MLP neurons of a small language model. Each row is named by its layer, matrix (up: input weights) and neuron, and shows model dimensions 64-191. Each number is 50 + 12 x the weight over its row's rms, rounded and kept within 0 to 99.
After each neuron's rows, "fires in" lists the words (lower case) most often at its 100 highest values on Wikipedia text that the model never trained on; "fires on" lists the tokens most often at its 100 highest values on Wikipedia text that the model never trained on. A number after a token or word is its count.

L6.up324:37 26 40 50 32 45 42 38 46 44 62 26 33 65 38 47 44 43 61 66 71 53 36 70 63 38 62 30 54 34 39 42 39 52 73 58 65 44 40 40 41 61 49 39 56 47 53 42 55 53 46 64 49 51 44 46 34 47 44 42 39 40 55 74 46 79 52 54 65 42 67 58 45 47 67 31 43 69 52 42 53 40 63 47 53 55 42 42 61 49 38 48 51 60 44 53 62 32 54 53 63 32 64 61 60 63 29 41 59 46 34 43 42 61 45 34 47 50 43 25 63 44 40 61 27 40 56 46
fires in: "who" 26, "this" 15, "which" 6, "where" 5, "difficult" 4
fires on: " who" 27, " this" 15, "f" 14, "t" 10, " which" 6, " where" 5

L5.up647:24 64 41 50 47 41 22 34 41 51 45 36 25 72 55 49 60 25 58 62 66 64 48 52 31 50 62 61 56 48 45 50 46 52 41 54 74 34 57 38 54 46 54 46 44 48 50 33 48 50 64 52 51 43 52 67 56 36 47 39 48 46 55 61 48 53 59 65 38 82 52 48 59 52 33 57 30 49 70 36 49 43 55 36 43 44 54 48 56 55 51 49 59 48 36 66 72 76 65 75 58 35 56 42 50 50 55 37 61 58 36 57 52 41 64 59 48 58 47 50 62 75 50 51 58 46 50 38
fires in: "party" 34, "part" 13, "recognized" 4
fires on: "art" 33, " part" 32, "ab" 27, "og" 8

L8.up320:61 46 38 45 34 39 34 37 42 49 61 35 36 43 47 29 56 44 55 72 48 51 67 50 59 61 37 50 53 41 43 59 26 59 45 63 75 44 70 61 40 51 49 52 51 40 59 36 49 51 50 63 49 47 64 64 47 51 48 42 35 45 32 51 32 53 43 35 32 49 52 45 56 43 51 54 37 41 45 60 44 50 41 53 65 46 43 45 40 40 47 40 57 47 61 59 31 52 56 55 53 29 47 59 37 53 59 44 73 49 52 40 37 31 43 45 57 73 56 50 23 50 55 55 44 27 44 60
fires in: "served" 18, "when" 9, "included" 7, "called" 6, "followed" 5, "considered" 5
fires on: "ed" 45, "id" 20, "hen" 10, "w" 4, "ist" 4, " to" 4

L5.up646:44 39 49 50 44 52 64 64 38 44 43 36 28 50 65 37 55 76 50 61 38 58 53 63 64 46 43 37 50 59 64 71 46 17 37 61 62 59 53 30 41 41 48 61 50 28 51 50 46 54 48 70 53 41 32 40 53 46 48 54 55 50 56 47 45 46 33 81 32 39 53 41 51 51 61 69 22 48 27 27 43 50 49 57 50 42 37 51 57 49 28 49 45 53 67 67 35 42 45 34 43 37 34 31 51 59 65 68 33 49 50 49 50 54 64 53 37 38 45 58 57 62 53 46 35 39 41 76
fires in: "year" 21, "well" 18, "like" 17, "came" 5
fires on: "ear" 26, "ell" 22, "ik" 22, "ame" 9, "ook" 7

L5.up689:69 47 46 49 30 52 51 56 49 43 49 27 18 51 51 36 56 62 65 58 36 64 63 51 41 54 62 39 49 35 69 54 51 53 29 42 45 31 49 34 32 61 60 53 68 39 47 56 42 55 78 55 70 84 59 56 42 60 58 20 52 38 72 52 60 57 55 47 44 63 22 59 47 57 59 65 34 43 47 41 43 61 44 55 50 48 48 62 50 33 50 58 72 68 52 39 52 49 63 57 66 47 51 46 43 63 51 43 43 57 36 46 58 47 44 49 50 66 53 41 35 59 48 53 44 60 32 45
fires in: "center" 14, "minister" 10, "old" 9, "late" 6, "kentucky" 6, "elected" 5
fires on: "ent" 32, "inist" 13, "ld" 10, "ate" 7, "ed" 7, "hed" 6

L5.up1004:36 40 42 48 50 35 52 48 63 24 35 36 39 52 63 60 61 50 52 50 48 53 48 68 25 48 41 43 47 66 46 40 31 62 33 59 33 56 51 40 64 65 62 44 24 40 66 51 57 48 51 53 57 33 49 48 65 55 55 71 57 60 51 58 53 42 31 55 35 45 19 54 58 45 32 67 33 34 67 26 59 57 56 72 51 24 42 46 43 61 55 41 67 51 60 44 43 45 41 64 60 56 72 50 58 32 55 79 58 49 42 45 61 60 49 75 53 54 43 52 52 86 48 54 67 38 45 51
fires in: "women" 18, "war" 14, "water" 8, "men" 6, "premiered" 5
fires on: "en" 25, "ar" 21, "ier" 9, "re" 9, "or" 8, "ater" 8

L10.up722:63 49 49 48 42 35 52 39 51 37 38 44 47 51 59 58 46 71 37 60 67 52 57 56 40 51 52 48 60 39 62 53 64 56 78 55 72 60 56 35 55 48 56 56 29 34 62 57 52 46 72 60 54 58 59 55 43 44 56 47 76 46 55 62 46 45 23 63 32 59 33 51 63 50 31 45 42 61 69 65 50 63 43 56 54 49 58 66 47 48 63 56 70 52 25 46 45 51 24 32 53 63 34 52 62 57 42 29 31 70 55 41 61 37 39 42 40 56 40 40 44 60 63 62 47 24 28 54
fires in: "this" 21, "not" 11, "three" 6, "that" 5, "though" 5, "including" 4
fires on: " Th" 30, " th" 14, " not" 12, "h" 8, "g" 5, " includ" 4

L5.up936:64 62 87 39 57 47 48 26 31 39 62 32 61 69 24 38 58 38 48 65 40 38 50 74 56 54 48 11 67 56 37 33 56 27 35 52 58 49 41 51 62 64 61 55 49 49 38 54 37 43 62 57 56 51 48 57 58 52 63 30 42 63 43 48 57 49 51 58 75 63 57 39 54 37 45 68 36 59 48 57 44 47 37 44 29 30 48 54 48 53 46 42 71 73 48 60 32 50 45 50 68 41 74 47 40 48 65 49 42 44 50 39 34 44 54 54 63 43 57 59 44 67 37 35 21 53 54 67
fires in: "code" 23, "area" 16, "release" 6, "postal" 5
fires on: "e" 19, "od" 12, "a" 8, "re" 8, "os" 8

L2.up522:45 49 45 71 32 33 58 41 42 38 53 44 51 54 64 77 56 55 56 55 57 43 58 66 39 31 85 33 47 66 65 28 24 29 35 49 61 32 39 26 55 40 37 43 70 52 53 48 46 46 42 57 59 46 31 49 64 74 56 48 72 41 73 73 46 49 59 48 34 42 36 33 53 36 48 69 72 33 52 66 56 41 59 56 52 61 63 61 52 46 49 66 55 47 55 41 64 47 29 58 68 39 41 46 45 54 36 49 15 40 29 49 59 61 68 38 44 47 47 62 52 47 39 47 65 49 52 54
fires in: "new" 41, "original" 6, "news" 5, "final" 4
fires on: " New" 35, "our" 24, " new" 20, "inal" 12, " sub" 4

L5.up771:54 37 67 66 45 48 64 35 52 50 44 47 31 47 42 72 31 53 62 39 43 59 32 76 68 29 57 16 53 39 43 47 55 48 45 64 53 33 60 47 49 51 43 47 60 39 43 65 66 37 51 65 81 49 43 64 45 57 64 43 57 57 55 55 58 73 33 75 70 65 44 57 52 48 49 53 55 50 44 54 48 29 56 58 55 53 47 44 46 74 36 59 62 43 35 55 73 39 65 46 44 66 40 43 52 56 66 70 50 32 37 46 35 53 49 48 45 48 35 25 43 32 23 55 39 60 54 43
fires in: "this" 20, "set" 15, "sir" 6, "said" 6, "it" 5
fires on: "is" 22, "et" 17, "a" 13, "ik" 11, "and" 8, "at" 8

L5.up427:47 40 50 58 36 50 34 42 39 39 37 31 26 63 38 40 39 62 39 43 49 34 51 58 49 46 44 37 59 51 64 70 12 41 50 52 40 64 41 44 47 63 54 55 39 47 39 35 30 65 56 61 48 46 22 49 81 49 63 63 65 68 77 49 67 55 20 49 38 31 55 60 50 54 61 50 32 49 64 39 48 37 46 55 45 67 40 40 58 57 57 53 60 63 77 43 56 50 38 56 62 59 49 42 45 58 49 54 38 57 44 48 67 70 43 45 24 58 25 37 58 31 43 61 59 38 36 62
fires in: "such" 19, "however" 13, "much" 10, "men" 8
fires on: "uch" 30, "ar" 15, "ow" 14, "en" 12, "er" 6

L2.up427:75 35 57 67 48 40 44 28 29 28 58 45 42 44 48 47 28 51 73 57 42 54 51 48 59 47 50 31 35 41 42 57 41 63 60 41 42 35 63 62 19 55 56 48 25 33 39 31 61 41 35 52 45 51 42 48 61 52 47 53 46 48 42 26 44 45 28 58 49 30 33 30 65 60 45 61 34 34 59 56 31 67 34 54 53 57 49 52 63 47 50 55 60 53 66 45 51 45 49 59 52 52 55 53 73 33 37 77 33 34 43 70 60 57 50 56 49 53 23 31 65 48 49 81 45 32 68 46
fires in: "and" 59, "with" 11, "while" 11, "when" 5, "included" 4
fires on: " and" 59, "ile" 11, " with" 8, "hen" 5, "ed" 4

L6.up905:53 53 37 46 52 59 38 64 27 40 32 46 42 50 58 61 57 62 50 64 56 47 62 35 63 42 67 48 31 44 47 76 48 69 49 62 42 48 54 36 42 53 39 56 35 36 56 56 48 46 65 57 44 52 56 66 48 81 44 40 63 28 60 39 40 75 55 51 44 63 34 59 71 11 48 74 26 49 57 42 48 42 38 49 46 52 48 53 55 50 36 52 45 80 36 43 60 47 53 47 38 44 61 37 54 56 67 71 53 32 30 58 59 58 43 54 51 46 49 48 49 40 21 70 65 40 56 58
fires in: "before" 19, "went" 13, "known" 11, "began" 6, "took" 6
fires on: "ent" 25, "ore" 20, "own" 11, "en" 11, "ok" 7, "gan" 6

L5.up340:48 37 62 67 29 48 51 26 49 43 32 34 35 34 67 36 58 74 45 55 55 41 75 40 38 37 59 63 63 38 56 37 40 40 45 68 50 37 56 38 41 63 63 46 17 47 43 56 56 59 62 68 61 23 68 55 57 36 52 58 60 40 50 49 51 59 35 45 39 37 46 65 78 55 17 55 16 54 31 49 49 34 45 44 52 35 53 18 61 34 47 60 60 47 52 44 38 63 40 67 43 44 65 55 48 42 56 53 53 53 43 34 43 51 45 53 51 55 50 36 62 52 37 57 59 42 47 40
fires in: "while" 30, "what" 9, "whose" 8, "white" 5, "whilst" 4
fires on: " wh" 50, "h" 40

L5.up89:15 45 58 56 42 33 51 47 45 51 43 43 51 59 60 59 52 59 45 45 55 65 69 72 48 37 62 46 47 41 49 32 14 57 58 44 42 52 70 37 64 84 43 61 49 44 49 35 55 66 54 58 55 46 59 63 47 57 69 56 61 63 51 42 53 54 37 46 40 42 53 51 37 42 56 53 36 69 55 34 60 32 42 55 61 40 57 45 39 50 51 68 52 61 38 57 47 38 31 62 57 55 42 56 45 21 62 60 34 52 34 40 60 78 64 43 50 64 35 40 48 65 48 56 56 34 55 44
fires in: "such" 17, "much" 11, "not" 11, "ind" 7, "including" 4, "michael" 4
fires on: "uch" 29, " not" 18, "nd" 14, "rit" 7, "duc" 6

L2.up673:38 56 46 42 20 19 56 49 31 39 45 40 25 49 50 37 62 64 48 54 44 42 53 57 45 48 64 45 58 60 59 24 54 47 40 32 43 47 40 36 51 50 35 47 58 44 54 60 31 25 45 48 65 73 12 56 70 31 65 55 78 30 64 51 61 49 62 57 30 55 48 31 60 54 32 43 27 39 61 58 38 53 66 51 62 55 57 46 61 65 58 69 62 45 68 49 65 37 30 60 39 45 46 58 62 47 66 58 44 41 45 48 45 84 65 35 40 59 45 57 33 56 24 73 45 60 56 70
fires in: "in" 44, "new" 28
fires on: " New" 33, " In" 33, "In" 22, "20" 4

L5.up963:52 35 45 62 54 69 48 46 44 43 43 60 56 45 55 51 50 38 47 55 29 68 63 55 37 55 41 50 62 61 33 62 45 37 61 36 60 54 38 14 63 48 40 54 54 45 43 62 47 38 25 57 43 49 58 33 47 41 43 37 65 48 49 27 59 57 43 38 43 45 60 47 60 56 53 67 46 56 51 66 36 30 47 65 43 41 62 29 76 43 62 61 59 44 52 54 39 52 38 52 44 53 36 60 35 47 42 50 35 53 41 23 40 55 43 49 49 66 48 47 33 48 41 49 48 35 64 32
fires in: "used" 17, "included" 12, "including" 12, "include" 10, "use" 7, "numbers" 6
fires on: " includ" 35, " us" 33, "um" 19, " not" 6

L2.up379:50 62 49 53 52 58 33 46 55 53 66 50 41 43 35 80 50 60 77 58 59 32 63 63 60 53 72 47 73 57 28 35 37 48 22 48 47 44 53 47 70 42 48 51 51 59 48 53 63 36 61 50 45 71 51 48 52 52 50 47 50 63 38 51 41 66 42 70 38 67 31 29 62 40 33 59 41 71 62 47 45 64 30 54 57 62 54 35 53 42 37 53 34 69 54 38 61 64 51 57 71 44 66 27 48 40 56 59 50 69 24 44 54 53 48 62 50 46 53 37 43 61 35 61 85 49 48 45
fires in: "coach" 18, "street" 10, "competition" 9, "compete" 5, "petersburg" 4, "stetter" 4
fires on: "et" 48, " co" 24, " ret" 8, " ev" 4, " bet" 4

L6.up409:64 44 42 29 52 51 46 55 56 52 55 31 56 30 50 63 65 37 20 64 53 34 72 46 57 41 58 54 42 54 48 40 45 71 45 66 41 33 59 42 48 60 67 55 40 50 52 58 74 53 58 55 49 50 73 59 45 37 55 44 57 45 42 45 54 47 40 35 23 33 64 36 50 58 57 62 40 48 64 50 45 58 45 30 41 39 45 44 64 45 31 68 48 55 50 40 33 33 53 62 58 52 36 57 39 60 45 37 54 47 36 23 56 40 60 26 50 41 57 42 48 58 63 39 33 31 62 49
fires in: "having" 16, "n" 15, "species" 12, "https" 11, "isbn" 7, "vs" 5
fires on: "N" 26, "s" 19, "ing" 18, "ec" 17, "ic" 5